From a checkpoint of a small transformer trained on Wikipedia.
Size: 11 layers, width 160, 5 heads of 32, MLP 640 SwiGLU, vocabulary 2904, 5.47M parameters.
Architecture: RMSNorm before each block, rotary positions, biases.
Training: a variant of Muon for these matrices, 211M tokens.
MLP neurons of a small language model. Each row is named by its layer, matrix (gate and up: input weights; down: output weights) and neuron, and shows model dimensions 32-159. Each number is 128 + 24 x the weight over its row's rms, rounded and kept within 0 to 255. Numbers have three digits each. A neuron's up and down rows have the sign that makes its largest values positive.
After each neuron's rows, "fires after" lists the tokens most often just before its 100 highest values on Wikipedia text that the model never trained on.

L3.gate526:107127125143073129136086116125112147129128125124145136153107118121152095154129142138147163117138149095102108075108145068107147129117103091164102151102116134156062128103097142118115133145137137096158121101107152134127122110162171136113126116124130093105139120117144101158133188108129161165128122108153102174097136124134134172127152131138153154075084126096104122133161182145118128123147
L3.up526:079142108158104105121185099121136134119148128119099113150130106106139132152134198137097139117110137154121102095137179103121086124092076118108107100118142168138119095084142157152099129116135103138114138128117130107128090129152132110091097091102106127130133121113119105078156122132109105174124152154127099140135175104084117175111134095090151152150152157121166103130124153138168132162109
L3.down526:140133160138125106126181101132164151158140165146104128155121132134130113134128155104111087140138125118139102153109117155146132175114109141125160110156136071129136101107133154148079123120136104165093106158128104138157135116102129112160081078122140117137156170095118108108152123129147106120158136140176143138113066094148176131149132115131101086115110124149159172157114136123141102095158
fires after: ","

L4.gate393:141074112133148124156110134150127113102154144115146106095098140174109123094086112122117084106095104140102099143189141180119143118122111113156118151108079121141148117171185101155140150166163100180105106153122150162125124157120132154111127103129107161160157114134108142118135163107135108120102103129124138119116130135118146121119081097111091165164135121150156158144126135130071143149129
L4.up393:150131149188103127120146149118156120137141154086147099080134151151125105166124126129121100135141078125117101139177152122103155113163135188116152116153114138097176168140158151104098154113129090104101125143138126165132127153139123151108114129109138092087131145128156126110149127160142118119157165118128128121128097103140149156120136132132100166180136165116123169066152164144117146103130
L4.down393:141078148114181118140143091160115124115142179118133136135117118152085114123127104134140129118121135134125102095169135163135118185112142120141113112145112140142115167107141163170130096117183110158153104140109103113093177110157146191082142122094151128112177067146132141129131157132111088120078140103087135138121111168167131094144125128147115146123133125138111151138128166154123148145172
fires after: "\n", "'", "en", " met", " made"

L5.gate317:093099127105123102126131138150159151149091106139105113099107115119114074114080085141120184161091173138116097139116142185128107139125117123146092105100164146134117123157116138095129138127131144147148112113143134125120121116083130142123106110107099139153139147114106127119139120067156137146141176120123095120156140108119132117110168144145131109117104086087152138112131118158130128146149
L5.up317:150099131120077130134141150149130153104123119102096116091162148159128098135127112141157119155101173179119118114124134150132138095112135124125088144096192133085135134119111062064156095149093099131122123093089148159130132138164137111103141122111105107122146149114121139112146097118114166101087131131136135134147141134147117115122150149116159144080095110163153139114131169152135099139132
L5.down317:146098117124098145118113136123128107109129103169129144158119162095126159117112113146182159093162115139152088143105113110149153068138133155105124118116168140086132129154094095142140126143126167166148142068122170131085165111103136130110128118095101143150111090068154169121137125122117137141099101132095123101111093137151099131110106149124102141116142138081127142141111178156107149136139
fires after: "\n\n", ".", "\n"

L4.gate122:129119122120094120145133131134153153160132149108162138118068124130139088093137108128108141133158135139104127128110126132089126118112127128137167104126143127135103101193168101102105125121116139126102125126126161143117110146123123165124102125128157177102119104148151142080146175162159154074152148133171096123095137179097155090143127127138118127157175129135156122102191145102121117127143
L4.up122:175143101144147137149139140100125139101124126113123157083114116138125112072155126155165149120160156144109128151135134138142117139128148131152146091185104114133142094160161169130094143126143142143118189118152157117171092122103118129104135155167135120123156133133141149113166147155147137119168135116114122117170074086121166121125124164103140150140134155121092136130133108094106177116116
L4.down122:153119148110139143147127072110096123129132132129094136139138149127117107108080113129120122082135127088124135095127107114147161132126146144117121075109143129146128153179154122120116105140136112121115175137131145074129119136135138170049096101117141153129162091142099118121098116118114114129140139119112172134139147107119096095121086140147190150129138141111138115130143158128132103109120
fires after: "'", "\n", " Den", "ten"

L4.gate552:101120134132112095130175138134161067101140111113158127132129090157147130138072154145151153118141133103130120095113162127133099140143125125101143147081088129129099135111094144077148097151148115116137089114128122133095090146138122110112146116151093122123128117128143099134139135150128126145104112162123105128127179150146125140152165113120122158142099106079137139134110176140121085092092
L4.up552:139120151122108139152119148139155077111096147103103120109132101118179126162103108138153185100120068127121120123099118140149100096146112160106151136110095078124125162128109119135139103149185174132130098139124112163125131121105091105094117100167093083107140124119158110130135179131120124132138148138124113118112126093139130134117164087098156133151087111133163139113137185146138114134134
L4.down552:166121146084080152149129145165154060115131159105112141155105103134155130134078112112110138151111101119110124131074113107139099131142148115122151107128099115129149122114094146139165108137174140147116100145114158133164114153103139140128157118127110090118114120106139129137160131117143162179168132158117149130068115114096162132140130114142175137185046120162118135127152155098146145118118
fires after: " ", ","

L2.gate399:137123138137126162188107134107100134113108108148141095160148129166150140122133074119077142116146146108158148146112165067162160068121137152148104180109126114134136124135150148120131112141136124121118114115118150130122139126148096147070128101060144136172125166129145160093130151158101121121118127116103125133164131124095146136115145135157112113111159124145133181134146144164171146116162
L2.up399:137128115130055110096079123114132154089089106143156120143098105133137136129132081122115130137101191136156137089081127082107106121164141136151171136134143124177137137093140152162147086149165130111149176163104117119119095133130091152104153153148127104138143128113151149103111116165158117146140115105129114136129112140166156140122158110138137146113155148123123079130150138136126113136132
L2.down399:157095104138139129133099097140071132127163086112157162103115130126135134111137184151123129153108170100156104117117103116126111148110118118142136107094172133114109148141113159121089122130132161112116108095161119097130134152169103065134142115148148124151152121115107128107118082095155114105107118125128127159106145135114115143139129111134126110177127196169114119105116137126140097130110
fires after: "°", " D", " F", " d", " St"

L5.gate208:087167093162124152147124133141082135108120106120136123139137126100125135131135134139129148123101122156086117118082067084118114101131166127144160136146128164184147135151104168142133136134119104109156147127079128119127096155178096129139184122113142126186131161100105119093131130143110132142112142114153086104161134099123144120097152145121146115095128144102117083118156143128111142119159
L5.up208:106116163102136145128085141108122125153120117102128160078115126145107102136194139138106166091085126126065114097161101134115103112117128134135143101169136115170137167120163145069128103107111153120123143103143121154113155082112108094121157117112117115133128154120097117163124077157161140111122156155115128104125174154149153133122102139131136128092116119123110143133141100123121126125156
L5.down208:121160093150140137149134137139079133135128099164154174122159097133120181180115083111111124123102086140082088143115100101116113132161177114129121149163162130149134145123097148158132121134109118171134117102107163132134112107158131126115126134069136127158132147073078174100152131151092139160117123109121102113100138100135130132152193093104166103086140121114132089110154146146139128118108
fires after: " is", " was", " r", " rem", "'", " g"

L5.gate455:168121154168110124123130177131126128132149107149112107150128104122109099152150109114118121133125111106083156083116124130117104120138162130142119154145122114150170139100128123147163114191115099156117111114102157120167153121062144159170169113133140117145138117138110167163109130126091082152151146143129164137104164139108138114140143111134188098158099196101129093109116159144103136137157
L5.up455:146148100135108118119104129077134152135131115115156105153130102172150131177172134083150097145103103126104115106121130132083122149158173157150151122132133122109144166146174138143121139146109106121086147148092154125100177122142130096142120105155127122115143144130132132133131085113073122162147090130124161107184139090117092135122115137133165146129086133113151123138106136113087122145145
L5.down455:105137107142132103127154129109121132109152143150129117153113125131130157095141144122159124150131154136147144124061163092156137131101135070153164125138133135137121153113143126143107151105132097111096109136118083082167147138117108114119135156132134096112143122170092142148132107153115134150136112119096164127172095117134146106076152124122175083159137146131109084107138131175108146108103
fires after: ".", " an", " An", "o", "e", "os"

L2.gate446:153145116129126114131146086125105115096161148127163108130131113133128127126137171143105141124138102170087137162114096139076105100109100163172067103089097144116109111126128140135154096104146101176120142160142092117146135116142139109144144139111151125130161143149176137122118097156097141145087143156140153147149120123106159141114152118148198103137120119105158144156110174144148147117091
L2.up446:092141133118082134119168088149126161124185125134123098142142157148128161130106178083111146086148101179124132147109103112102136113104106151121095094121104125094120084078132145110146136139102091089134111104128112090134117106192116160122102129140128078136156135156110119126114162155111141147154118153162142121143123139124134141112131141082103125109091152121113146141095147160134109134141
L2.down446:135098112170126159065160154131165150122143103129107127114103156107080110137092109098118121141126167109134128134143095133093128126132119114104144124149151127101129135108134152163105112149127126114154107167152132159126113134125168170151135150076180115104127113127081129115069147119163132138140148147167110157142102126159106076080101146156121131162113091111113151144137111151109076124112
fires after: " H", " h", " S", " Ch", "\n\n", " ag"

L3.gate332:143114176138137116104119113139123115137107110109143135119144118150143162162110123137096140157138108110092137102116108110156118149089135132084140172135158202139135127120137102170121070119163070155156118144129118121107091174133122131078106087115107167114170121118112100108150136157181114163128145071106102114101127120136096102113133193148128110092122117090133135125130136109136152135107
L3.up332:168111127091132111168123110131136119128103063100114156157157142133107131162126129152121130202086120087107144091125124125093097075087141150142097186144108145172148131098142113157149122124119134111142144108126138087117083136160130148110161167147147113118132122151133086124139161155121094130109112135103145124117128139135106121125109123156147163098116097134176116142123138089139128131123
L3.down332:137165141127125191115171141167157113117116126143133116126119111084079058087135130079088130116125146122152158135118167159139134163153146151163142094091094118144108158142087116143151132132109145119136157118119149138112128112145100158169096135132124110146133136113132142111117070105061158106144133134127145108114111145157120155127136126089147113119099122161140117139115115133143120104125
fires after: " ", " to", " of", " than", " were", " about"

L3.gate167:122148133141151158117116111096126091116106155102112131138137109094083142099094075142148184126117132091151124145126161109140172128133116141151161106119104159136078155140152151130087106109172116110097150111142139158148117115156147094163170124122112117169134134095091087132111107179124123128145092113160132098086137173110155110113131143154126119086102099155124146148151108104114121131097
L3.up167:131131113119098148113178182139129124132128097113182133140166138132126160130136117118163109109125154137150126138110098123152135154091104118106075147131127175111178128142115115178124139144116126169120140122113146150160171117103140143110125120141131155110142136122190121098154153113152125127113101139163145166118136111138134134087152138106128131133128144132122095120141170131123130094137
L3.down167:141137129133131127087142100159126089138136144074136108137128190109147125128132119137122168123121133112157142153133097115135147116104070149119108150146161139146163146132121106159135149136124189125158147092099159169088137114120162168126143076099138163113132147113142129157089139094141136139105159141165128106140156139100137101108132141118137159128078105147167120136109139122169151157139
fires after: " (", "-", "\n", " \"", "\n\n", "\\"

L4.gate187:125111141088141148091125124126113113082109169140151104128086175160109084159174099117082146123142157160114088130139134121125184089148142114137170115174117181154087122165108157116119119128136060110109141111092139127105082096117120119143139086131102100121134116150148114120114151121141136163160123131110122114134090156166119131113129129094145159131136142104092124135144147115108143096140
L4.up187:135125134104109130165131121139162106163146124129135145085101144104144102176174146105167115144089114085119083149181114113108109097124081106136107069140083124112115089173154119087122109074115153076161123174089141140148136095154121109149140106111114137138133117122130134109127152135129141124121115149175120141110146140100154137070153163115132152141113164103113119153127115122125170154147
L4.down187:193139089148159139131135144147098139159131122100150171121140114175113149219147141083112127122099151145141146091126150129129120173091141169136108087104148129145131176127132114141096157131148107164124140149131159103129102145151133148132130117117164092122125114123102096129101147144090098129108103124126104099106134095117083112122137113123124135092137142132178148121116090154120121122108
fires after: "'", "\n", " H"

L3.gate410:163118114118115137130128122142102114086109076129145136125105124132133130112165118080121111089148128131106133089120129137107115138086112114140100138080126122127115135093110138104159125126128096079135128107097130139175167115131105150180132122150151131115103085146088146195140129119130125120139158093154145135143118144084074098146135113116139140141085069114141126122150148094126193120165
L3.up410:136115130142149125146081139099097112128121151126156121154116114130130120130173130104105126089194105145155169127119119124120105142113166136142111134122160132168096177112135115140145146166132107101133120141172152133177178153100122152153064096141135134079092186137150108165160100114138129079173185121144128131133159120104132110162112103134134139148112138147145114132134124141132145132118
L3.down410:136102115130135110150096078086162121141165142132133121142202155096140142110109097163148096112133141144116135151132106113138169140145152127119083137137183140117129144181104119109085139091143100130123118113151138065142105112112126092126179154149148105131119132170191136074131147128119125135111130127105146134121123136145153112103108127133124121134139076129153175074146109109131115152170
fires after: "."

L2.gate228:140066125137143117121137126133102111134142108160133174116130141132097157169114081138117116142109125145085125121079153167136127124112089104117172158167115147138128146116176113150103165144133108124122118148115182145131157092124113130142166120107120094120158139131168130136113142117101131141104136207113139160091133173142153123140131144160168133141111083098139106126152143105158158133144
L2.up228:152124221150127150126142135112116099105138135110123128104113158135158139145155092109120148161109057141107136147119120075145121165095137140110106150142156110126117132137166124144127137129157095111130091156161121156107074138140094134109137115139136118111141145133114158114143119158112158098100135102086182155167188119118125098160090133167119124139107120169162144132147153083153162152139
L2.down228:129143163123119141085106159157102142184158117157097136096159111147137139137120157148098119086142123110123144127122162125097137125090131124155136140130118127121137131111162123133143080131150105086142155125132132110133096120101092098135152086119127140169143113109187114160106158112098121138126131140137160140085150148112106126152136163120086153126107083146150157077193128146142105105142
fires after: " g", " G", " ne", " se", "ans", " e"

L3.gate401:143148104107109172073095104136102150170158152142147121086128139152157162100148112147061123130110113129129134101117130125163123141142166163083138132131103119164081122117153141129160117114144129064133121112131138120154091109130106131105171081143154105103121136121146106149115112116085128109073155058178135129138143122126176124108146139114100111144160147159163110125133113122126130141150
L3.up401:144107148150106148067147179112162146081147115161128160110135104117107119077105149120148132130133129122122153154148152098054166187119133123101071104136132153149130122145136116135094128153127137120164117086136158131134183188108139109125122130139131117140115077161123138100106134166106152112174146135114143133165116153137136150164145142120126171109100125122130144116129172134155090137129
L3.down401:110158121109090136068126107134142140107122118190150158113146143148093115104085155152118099105138108098126148119132133105110143164111113157086110134146140133192147135108126092119121145175107138114127149109112136148111136123127147146094125095092141124136112076124129149076106119133093129110100143130123146112139156137149135101187115143103139159107128122165145149138142137119157098125131
fires after: "″", "°", " C", " G", " F"

L2.gate336:091130150114097136153144132137110158117141169158108106113157168094102139160138113069122154131128149112102130081134109131109089128113146147105139166113134090135121161126116117147153145132141140132143136183106139083131153102108122101133150111088129121117143103140132095158109104090078134118126094105160118129146146180143114135119132080153126148147132074158139161102117086119162106133137
L2.up336:117105187143081104140134167181131113113155149185093114133106159097144128151130112100153135115143118168115139090151104133173097106125144140132116120102144090147151118118144150107165102084137151156153075116133147115133185137152144142189108163094141134138143118086147146101098136097150145087104120098142161159109116126116133140127129130157124107163125143126169114114124082136126146140123
L2.down336:175137137142127142109114163112111115124135118105177116108090138144138112095124121169119094134139136110195127151142169129184113114122123149125120079086183119135132100154096136135154082074138164146122108113146125099101150126136084142132130122144167138121111136156129144133086194123123114124118183137133119140069112125122117154143109115186121148142100102111119125097142109155088123138149
fires after: "\n\n", "G", "O", " G", " p", " R"

L2.gate83:160123164124128123134119122140117091104135184152130120116156145106151143122118081111106154121161115110178138124115177121121154144132132087142158134143131144132148073127157131157153130107139075124139128180152091127116125112082102116121177127142115121118144144133112159145127093131099178116149151143111092125113117117163095096126143155089141116127114111110149082120137128127140185160096
L2.up83:144161137124116145145138182110102097150155160163126114088112142162103132157110183107097151123093153114138114147139114118081152141164092186138154116119062089156088171129155143143127170155096115110103144118143124139117127089124146160154095123109099127139165179148108132149125131121142135097115098097152084110106094111164143129129131098123138115082104095121106135149094113078115146146115
L2.down83:169162142131111120081187109155154122120119147103100131147108150096085112227113127121067119147128146151136134138077156144140124165139106154147133113156100152149115129152145139124128170130117109098097133142133104113104124102106129119098154160130158134122136164108126107142157123116142126093166116157110082170146102113161092118105126153095105135118147117120147163122133101108132145143124
fires after: "\n", "004"

L2.gate449:108152132159098136074112128114089153117159116103134167144110112110102128181119152129109132149107176084127101117144117147127123105127126106135138153149088082153110118113108138175187116148151109123126114134120169111179135151119123148154137154106176143138125208126095119119139100169136093196122155121152133141135119117110110083101145133121149122183080130146159114136142122126113124139153
L2.up449:091081113107129091128119126135062119088138157155169124162172119115102099138114164093125144139135168141121119139099077094133099182131126136113118119107117114130128145166162125122148133112157092104097145115147086116160119134141125145100161123118121093081114097176140177143096155117117134142125071122133133117121124145154162139114107125131119113151131198114135143117143141156126142177108
L2.down449:132126150112087108163139124120085144117124107125123085158101090147154131126125168103101099113145148117113142094101095117147095162138118150146124107119126111143129137141119169127140120088164126137101137124142144153091155165151157127120094089106107132130171136127175113126121137105157133095139151156127187165130093125094093113054141167110174128112118105112128126161154147100122087099129
fires after: " m", " an", " An", " M", " s"

L4.gate497:125140131123106160199132151145138118112136167117168136196123112108116117116163109108124141136134172085146130118154111088109156119148108101139170144138150206169128109136137150103201132123123143102134124135154156169115106202111144115141132150163177153105128156139129190096127120102106131138124148123143145142123107118140146153123094161096106117143125146134147126094141118179128125111122
L4.up497:111113116149106147167133093125131112174096134087139169143168132139110138123162144134131140065118152117135117150098109113134148117106139146161154129103129126116148078124160164112180171111137099104131126119134122149111122140122132101167100138097140129085100098143139171117083139102163133133096134135104161093142102144109100126132119107145091128187132087122140083129109164156106109077126
L4.down497:128146141135103122103148169155141071139165179112111142137151116093145137140136128160140133098101132144135119074088134146153145144119130085099127155156121164131142162112131165112151116134138172135158070159147122086108136143163109092157109153159123115123145110116142122130081093135151134131137123152128144159091141118126148100084115144169113111137117137152109167114121161135119120119085
fires after: " d", " D", "ur", " the", " At"

L3.gate433:112120087144154111094147145111138123112145095130131176105097109107090162130179144171090143085116118126119149079104158163118157152136121071146118133146140146126158102124147110159107142140159124084134139146130116117127141131155161082166071150139122136133150158134150132124122127162134129169139108101145131160130145099133108147105074115165160141129105118133115123121071135101124125169124
L3.up433:097106162150145135129124125169120138087113096127148111109138152117116169095124105114114117088115138191106110113134133114129121131121158146112145162122144112086175133118116133149123105075118130154110151138076101136120097141099115167126149118131106157137107130125149158107142146141094114121086141091084083093112142128102149117114111115162169177164132131092131124142092178145189159114147
L3.down433:128157136122129121115114135127151140140129113111129146123132106104090169071141162133126121150111137147141137115131147122128151131097155133152145125116123183136189130107118111119098098123154080115145116150073120096156144125122111144141092169123123114121149140120113150129161126107122107163077113152102140130193112119117155136090135128162148163117047150140119110125092127117127148091166
fires after: "\n", " the", "in"

L2.gate531:108079115132122113126088139174112090163094126125157140135133162122109139135130128150134163162113148121109064129136104132048053129145096110123118109131114152146152104095109154136083073116127150128123140137131139159126139137140141142132140100150101173123131118160118144145142103104132139148150116132150123113131119125135115159111131159159079120126156108134105146103153150077154109150115
L2.up531:117099179134125143134157111133109095152080155122142150146067132122135077123160119091109115159124174140141122120091168104133122129146127128117113098145117116169157165110137168107130119164119147128130122080156140117127146114144159115148146077114112121132115121117093131125140138118115087133123145131170109106087111174128103141136115164189132166129101109127115096108137106180196190097106
L2.down531:130130172120144154151144113127110157133140145086115164128151158135130113090160129142128099121108141074146133131092104159129123065084131099111174117112140152179105122133143136144109127149118137143112117114120154128087135155118181110098106092102122127135108160118089105149142134121097127106146134123079129128108074138132158145116150144137151147116110087118123149114153123084170122153155
fires after: " under", " S", "S", " s", "-", " to"

L3.gate528:146131110143165118147114106061125072086144145106137140146117167130084179136139129148118115114132120146146134139161156095149168133151104131169095164132126187106111143100148140110115151110134106088111125177142133073133161117119144128059142108137112136087101142129151126125129127145175097180148130130140162134159121108143093152130126138168099155117108094131129127159146097091138091107144
L3.up528:166132158167115107107123073121132082120120127129115121155144127113133195172152116116107129118142102149114139114176119135153159104149097120175127170147127169141147134107117119104138112110153083118124150080151108080130149131129146099074110137091095110110121174127149140148108134129155098111135143124125145132151121110082104153135146129126154111137092088122109136087116168150150125136165
L3.down528:150122142099166097115135123132137135127096117148114137160124092134123152112141128101108121110122093137125172124107136159102135147117070145111108145086104145084119121137093086124122093132165099161120188099130125116154121132102097089118122113081100106143112126093167128159116133112123113109113129106102138145104120113110148166110145167112160142154131116125111114153114168137084133129169
fires after: " ", " and", " to", " about", " than", " $"

L4.gate399:135097109106108150122128156085136174104146159145102121099134122112134141174108098130138122152111090153133102117171132127118161128111139161112112149147162130174146111130176129136126127147141116084154139135148144086130169131137157156123123109140144165067137141109152151095082156113083076115166146089126171119173139095143142157161099139120118145131147158143127117136134136122145116135089
L4.up399:160139092105155164083150131107117132095130163117112158072115132125129111147097110112118092131136137148149119107132098146118134170111135154114168122108172125168134138171197173109097098138105152125152139118120158123154169146173125102092128125135093166107142136121126159124168143146138114151143156136096158092149149129133123131142105153114116149147115142150132082117079160090121109153101
L4.down399:136132118137141146089112108113142157144109153151102134113124159122132135110117123113127076142132090128102125118174098106087080145095102145157134127098147166148136112103167122112154149166123124129150155159080131095133159130167174123107105121118130145121124118124091182159126193121123115102143137109094162090142152096112129123109089131146143161098113099159154100187113116143108131156130
fires after: "/", "°", "″", "k", " c", " met"

L2.gate18:128117121137158161130150116103105179112162137119109115119158105143129151100117159113098153149109126130134150101105104143164123168084171119127116078155083158143115097126118114076133119126155130163128100135142129100130156106151083165091153135184135111146129145123124113172097092097151105114138082136169117127135166137097138125122137095134120131094137136125108094161133121119133135142140
L2.up18:143137126089143120149122121150130119104159110155124123118125128121120141086156129112097118143145078087116131153095096155113110143092072099125095074145105106140128124126124140126168104111118153165135115132117080142140098137099066164055164147143136121120154148122110113123138087126112132133141130190151095136107145073101096137173103123106072116138128135123136112137121104162145144125140
L2.down18:140086096138111138092134123098128121098143082098132123139153136166110112098130076148139105093084116140078100147138153154102142091125074080148118101111115137107097136159139157123146118140136138124049130113109115069100109110108131127155131138067119132154134111170145121125120140152121144134125126150106127129118081133161131159144153141114110074153121102135129128107091123120145117158144
fires after: "8", " s", "ar", " air", "9", " a"

L2.gate297:106155149129108155116133142130162160140112147136173098141094126146117132080118142112161169141128135109114099147155115117112168178121086143113154118123119140064130122142155155136173114146142138121097119104162086150141093115101156126141144121128085125177163122089129160127104086151118130133123147120148111111137137165184103147157124144129087139092132145150110114130135179139084125152139
L2.up297:121107117140108120105126159125078130110091148139150151118098105138118125125124127095094109172120159126170164171079111089110116084122178148107116077132160118133121137154155130159166105133144148117106112139155129153145125124131137163133096100150118146137134155119121163127143094114112110124120153160121105158131106141116156118134096130122137169092129167101113092152134136131138111169118
L2.down297:123116128137129114111100141110095108158142141107103160090072091122096116137142138136057111147127148150143180117099085156113117101094131146159131094138162122144143119148141156156141135138115128130106125132159149154154112128161162142150092092175131079132155144164113160108154159099141143171148148106115062138106116108129135118127129099129127160095118103083130119136125077130143099118146
fires after: ".", " En", " ro", " T"

L2.gate485:117136086111124108177120124070117148124117131113125131138156086170094129104095114117134137124169139158093133085059122138125108142119148103123092124125096128159117124147116136111104143150130169097084118140128122147126131116155159158104119114154101138146137084167133078113123096159115141096137098137080150106136138153149167130155134120132142115155133161131154120099136119099112096132137
L2.up485:118068120141134110175135107107178137101152143131104136152133065148134142091142139084093128111118173114091101134153162140136144161131126103127128116141096120113121121105117137128147138122088146178106125101117152085178129163156151132154137124117123107135156132161108114132135125125110135110115111075078153082130149130129169098113146125166148119113133165108112121120126160147086089125117
L2.down485:157148077142113106074135120134127145137116104101101161149119132137110153135156138145086153125086159096155110117107142118119102088094109148142094123145105139139113132128131152117153070101106166140157122129150079070093140130134135113129104158135121109099131134159107121132120090154132112116107142104120125113086097124113195129080161154148140142155113084132151118102135085158086118152142
fires after: " ", " n", " N", " In", ";"

L5.gate548:094145146139115158125118130091147127153148135112131125130083100142092145102153121124139139144097131125135115090099164132108135141120134136132093146149137152130155147108118139143146114154151080166142088149090106143116084118144151162118132120155134123116099112062127154151112064128150130152095179148132081097104175133180118184156090120151155121132106142114144115172139130109089128134115
L5.up548:109128109108154144110069096147146091137121115142121109145083114123136116136150081110066103125107141115119150103098136117141080149126134138167118168160112117170131151107108145156143127120152095153146135163146106147130118119109128163131133116105099131101108159118159154122146183110093113091137152135121145104108124145147102137120083127177098139169113088113123116195128108126161141131164
L5.down548:140159107132138096145174073157125164114109130162165095121099121108111147116150144129093113098117156065147115096125149144139109117097100150159166159112114121155133105140172101086123119133138100112146142150139097103129131106124154195103132109136128103117122126139139102123147126084134138114083143140104138135147153121138124096118151123115153129074119151141097137144080156134104128065123
fires after: " the", " is", " his", " was", " mult", "s"

L4.gate454:128127110083162126119097132165103144138161145119161100104121081166116105127151140140155136118148132124114139133104095139110142130084103166119087105132130126139121138145140150104147136104075115113122139148087129113081089108117129132091165095158108079143136139157107118120119129130149118132136116133119112107116156160137134077109157083163130157163110086121161140143140129143082094109109
L4.up454:122087114088098101097122122128137191146163154154138157135133128120134100134147094097102103108110162146109150082142106125104169144101129151129140121148103139095144116115115111101182083095177121102101154109098103095091123170126076142161115167118128122133080130123094104179129129148095102138136133143127155137152143130151119118120134133114156132120131148105130156129122135085085109102123
L4.down454:158145113124148109145155140067112150169115090099090105145163192093123142155109120106110096125119146104163116149130131107116140107119122127147109126161153153170142091161136144155068155092108154126116118116130109168135147107129123138130138167163125124119097089139105110134115139110134137096127149078148156176137145129151082155121183133104170139083137119110145117117123144133151138148123
fires after: " H", " on", "ig", " En", " h", " en"

L2.gate333:089109103136108145110157156149101149131100120111152092131127157136147131120131121141097108159172137117169141088161104134081142099113102122091134134085131124102116117148160143160185104088138132139132103194115137121113084116123125134123075132154143191106118143135114131093132159144121107167131116118131104140100125111121100164125140104114133171144153133064141123118086139139143134125102
L2.up333:108152141166104124125137093136113113135138109126115136134115091149066151154121165152098133168122095110134124152105136190128119132124140126125100125149117156113134144130120090113156128169112131123130110145119128110116126131158113097123078096127123128126153084122092130129153127138083095130131133125085095127120142135148139106184131065050099116137145132108131149120105146093157116138108
L2.down333:116132121136114163085109097121142077164108115136123121087129159100111156132147166121118112160165085114129143133157147181117141173124128169184113097104130127104131140166118149186164120109146136110094122133126142131109128117136086106160158132127146118130127122157144131109156120146124147138150104121079115114179142123076129114122087078136121108112136151105163109124122119130108146116102
fires after: ".", " Sil", "il", "un"

L5.gate114:162119140111115166112144224138104150142138123137107143136113095112128133163134121118149169124096164137154098131150113131150110137149150106108182147122158144137103155101135130116140101142119130099187133107135149148165115124122146117126186125116141154150121132112117101131083117141116129149121130066150118154088105134103125115132132168096131114099122122096099173121149119139160130133097
L5.up114:167106133132083126134129104125132106100097078130148140114138100089139139173146155137130116124093135136116115072113127096126145153170149118110110119136068160117107085148093124106167149161121144092133142118145143095136168099146134150164089121149127123111135128114097102084131139102204099104138109130134127175160108106123125097141124094155125142118171098144133141102127104109160130162119
L5.down114:144191161153147170099112153122151129135089159134136126135101132127129126126142136110128109105186105122194142097141156150160078113142159136141108146106110106165151155113117153120165142121105107124169107093129113128116124118066135134154150088137119104105091096125160115119115096112104145172127132124124097126096155110131152129156122087157130148075171098124120125127098129111093143152127
fires after: "\n", "\n\n", "ir", "b", "-", "op"

L3.gate107:076142149097145105124138168119111142114165120104126137130101130145113140144181119103119151096143099111077074151097111120089121125121129140118118121084131161121136159115137098151162130109160104180078120127095109099149135160122106130183120116155110133118115137166173123128113122120126106160102140128121152117106144119139130091140179128150175123156194122126161142133155129135154132148140
L3.up107:130122091155126084177117104117158095109112157121132104136154135167150130144166142102121156129146117168132104122142152171140106127129088088096144135140149152161118117121086106134120110132136178123120178173105152151147127132135130074136149101156110141105155128131119121165116153141154178134152145100109129142124168145125114095103134121158151146116119073145138120101107092125160146088152
L3.down107:082124113133101118169148109132136169114148097178111161168160135123141150131129127088128119094094129156119132119111097077124134122123130103127117133088150136107124131142098148133059128136127105093191080138163108107127103107158104131103126147122107091148087125136127133134087139145143126111184164185115112136118109104116153103131127139091095139117104135127136125150114113156162128134108
fires after: " ", ".", " mult"

L4.gate56:147145153093102144113115160144108134075142102171096112159134159086144184097108163133102146098107109136156179118148167128112132123103142104143153111077167150135137131182144155139117118151080183135144148119114119138092130128103123126116132116114086149097162165153141113092133156113118126089122144112143170155097144135137104140119150162104146104094132076117151111130129156124151139122152
L4.up56:132108188102109163092158127171133092157191120123117121152093139144152112128126136150118140117140084141098108144153114136140139091140148113127124140139125152172083138125142079136151073134153102111121111123121113155146142130147132119116100108141143106155136152168089146139167094130131128178099131110132143113122096144098177116138126162153120113161118121145122152169117136096138170114093
L4.down56:125139133104123159111157135141087114123137114098119092116123106115161124146151111135154124100130163088109161131135122120137135099123106159119139116088176151118170134123133157124104134113129071121154112182121113116152117167113139080140135104146110147157111127112135149112148152141119175148132143139153140113125152092153159108103086150145136091112108138114145136120099082155098194107119
fires after: " R", " G", " P", " Ch", " g", "ks"